{"d_model": 192, "head_dim": 32, "vocab_size": 8192, "rope_base": 10000.0, "attn_scale": 0.177, "bias": "none", "warmup_steps": 349, "decay_shape": "cos", "batch_tokens": 32768, "seq_len": 256, "doc_mask": false, "train_tokens": 124600000, "steps": 3803}
MLP neurons of a small language model. Each row is named by its layer, matrix (gate and up: input weights) and neuron, and shows model dimensions 0-95. Each number is 50 + 15 x the weight over its row's rms, rounded and kept within 0 to 99. A neuron's up and down rows have the sign that makes its largest values positive.
After each neuron's rows, "fires after" lists the tokens most often just before its 100 highest values on Wikipedia text that the model never trained on.

L5.gate217:67 59 59 53 58 44 56 35 12 55 82 52 56 70 88 73 93 61 59 66 58 54 59 48 59 63 47 68 36 98 54 56 33 56 32 81 61 56 62 08 31 42 45 47 40 53 55 44 70 47 36 39 29 47 79 54 42 41 43 45 56 91 36 45 61 50 57 41 43 60 44 67 51 64 31 30 24 69 69 67 87 56 44 72 70 52 22 69 40 50 47 69 58 58 56 32
L5.up217:39 64 15 60 36 58 26 67 44 61 62 33 71 60 49 38 68 48 46 37 39 34 45 57 25 55 61 23 58 29 32 54 71 50 53 46 31 53 40 62 33 51 71 38 51 41 42 19 52 72 53 50 31 15 48 59 51 60 39 47 29 42 30 47 50 29 80 44 33 52 70 34 44 43 57 74 39 43 52 41 41 36 45 41 53 39 61 44 38 35 69 18 59 63 14 52
fires after: ".", ","

L3.gate68:56 37 41 65 51 68 95 58 60 40 45 30 51 55 50 53 43 42 33 47 52 57 35 05 74 41 57 28 69 36 47 63 51 64 67 41 55 44 44 51 42 44 66 87 65 64 21 37 26 77 20 52 48 64 66 35 29 77 53 47 51 41 43 64 57 33 49 41 48 44 51 32 39 46 36 71 82 55 28 36 70 73 58 60 41 66 51 57 67 44 51 43 37 46 44 69
L3.up68:46 79 55 59 68 25 51 51 41 15 65 60 58 55 45 25 59 50 49 81 63 33 53 48 36 57 69 56 41 71 45 44 40 35 38 31 54 57 69 26 68 59 44 11 59 51 45 46 55 44 56 43 48 40 47 34 61 50 63 29 37 81 22 35 50 25 33 43 56 53 50 53 77 62 61 73 17 67 50 62 23 55 45 57 59 73 60 46 40 36 29 38 66 34 70 55
fires after: ",", " |", " the", "ber", "im"

L5.gate79:59 45 60 19 48 53 61 68 42 50 27 34 41 45 66 64 81 47 34 44 62 40 73 61 35 45 24 64 74 42 82 35 42 63 74 48 47 35 45 48 60 43 56 50 59 43 46 61 49 58 66 39 33 59 75 32 58 38 52 37 53 34 53 58 32 41 44 69 62 49 81 58 51 40 43 55 58 47 67 78 46 46 28 53 32 69 32 57 41 56 64 47 49 43 79 16
L5.up79:39 71 42 76 63 62 65 48 61 65 65 54 42 29 26 80 48 53 29 57 49 85 48 58 29 50 30 72 34 59 56 49 18 47 44 75 28 60 31 49 20 49 55 70 32 69 38 44 57 48 69 66 58 56 62 38 28 43 30 22 66 66 40 33 58 46 77 41 30 64 72 53 30 57 44 48 50 44 62 53 39 57 36 51 59 36 21 36 52 71 47 46 40 54 32 37
fires after: ",", " is", ")", "\""

L3.gate113:56 44 48 42 63 31 50 65 48 46 63 40 45 47 46 66 51 47 23 45 29 34 46 36 36 66 54 42 60 73 45 79 27 59 38 35 48 59 06 60 62 60 56 54 51 71 38 61 67 20 40 49 40 54 37 30 55 45 61 43 20 61 61 77 71 38 44 50 65 63 51 85 39 46 32 39 63 39 48 23 69 52 32 61 60 45 46 42 59 61 51 47 57 53 49 56
L3.up113:16 41 40 55 44 56 48 43 94 49 38 36 64 55 57 48 80 59 55 32 20 71 36 62 58 27 25 22 52 40 39 66 31 60 45 58 70 49 54 59 51 35 77 60 80 25 66 52 43 54 52 60 48 33 68 35 44 43 53 53 63 88 09 49 46 41 48 35 31 40 34 47 38 48 48 38 45 62 67 41 40 74 49 56 50 46 50 43 45 42 67 68 45 32 27 42
fires after: " in", " 18", " 17", " 185", "In"

L3.gate500:63 61 55 53 40 55 38 29 59 36 57 45 80 37 60 51 67 44 44 44 39 43 34 34 64 59 37 48 64 79 44 46 38 66 74 34 46 49 36 14 46 33 47 56 41 45 59 45 38 65 59 25 40 44 40 53 57 39 50 45 57 59 08 24 82 37 44 54 66 47 49 64 36 38 56 64 54 51 55 37 78 39 53 62 69 51 46 33 55 46 68 41 77 39 36 45
L3.up500:35 65 72 52 58 36 76 62 25 42 68 61 56 63 72 83 55 43 67 21 46 51 63 79 71 44 28 55 37 57 54 90 44 35 63 45 47 37 55 67 46 40 75 58 73 40 56 75 33 40 65 30 74 27 42 77 33 53 78 52 60 63 46 49 31 20 34 51 77 45 56 54 47 36 33 45 38 25 49 47 59 70 49 63 35 84 23 60 60 31 57 46 39 52 46 59
fires after: " in", ",", " and", " In", " New"

L3.gate239:66 50 76 69 48 48 59 44 63 62 61 54 68 43 56 41 71 71 73 49 54 44 38 09 79 72 72 64 56 31 58 50 57 61 54 48 82 38 50 37 38 32 44 32 24 65 49 73 40 47 77 38 28 39 51 50 45 62 51 54 41 35 15 42 53 22 52 43 65 51 59 53 77 37 39 26 37 82 44 72 58 71 66 54 67 42 27 52 32 56 54 73 51 68 22 54
L3.up239:45 63 84 59 70 46 72 40 74 47 53 62 73 28 58 41 28 49 64 50 57 48 54 75 40 58 42 70 71 37 53 44 74 52 34 40 83 43 27 41 68 37 39 42 17 42 55 46 33 36 72 51 40 31 60 36 39 31 34 79 49 42 45 69 43 61 59 40 63 45 68 47 51 60 51 47 57 96 55 76 63 44 51 27 69 67 57 63 52 56 70 58 52 38 41 54
fires after: ".", " of", " de", ","

L3.gate456:35 44 25 50 50 14 26 38 41 60 64 40 47 51 54 59 59 68 69 34 70 32 35 33 37 60 48 81 28 49 83 39 42 40 67 60 68 50 71 20 57 35 67 63 65 41 63 36 96 45 65 53 44 35 68 39 56 53 52 41 33 52 39 69 69 45 35 30 43 43 75 63 79 62 68 05 57 73 54 47 43 62 68 62 37 40 31 36 57 58 53 57 69 47 48 50
L3.up456:55 70 64 15 54 40 48 41 65 41 40 52 78 50 73 45 57 31 47 33 56 45 77 55 38 38 32 31 43 64 73 51 29 58 58 66 39 33 33 54 58 40 40 56 57 52 34 75 42 43 70 57 44 31 31 46 61 56 67 52 74 34 69 55 46 36 74 88 39 43 59 49 53 33 45 40 49 56 43 25 52 28 61 64 34 48 56 73 41 27 41 44 53 31 58 51
fires after: " H", " B", "R", "P", "H", " W"

L5.gate374:48 42 70 61 41 57 71 39 51 56 64 85 50 63 50 44 71 74 18 45 71 58 33 51 58 57 52 50 46 62 48 59 51 49 26 64 36 43 60 39 48 37 83 59 58 45 26 51 43 21 29 01 58 40 57 27 36 25 33 38 52 88 36 63 45 68 21 37 28 39 44 41 64 43 61 34 56 64 71 46 49 52 38 60 32 51 34 22 44 83 48 54 49 33 14 23
L5.up374:52 71 96 61 61 53 40 41 44 58 35 87 43 66 48 67 60 47 20 49 59 54 64 60 64 82 58 69 41 35 36 59 32 47 48 51 59 67 18 57 59 29 64 44 73 76 63 51 65 64 49 21 39 48 66 38 28 77 54 43 61 50 57 51 55 37 47 52 52 57 46 51 63 25 41 18 41 51 55 43 39 88 66 75 37 32 48 38 74 49 58 59 66 76 41 58
fires after: ".", " approximately", " to"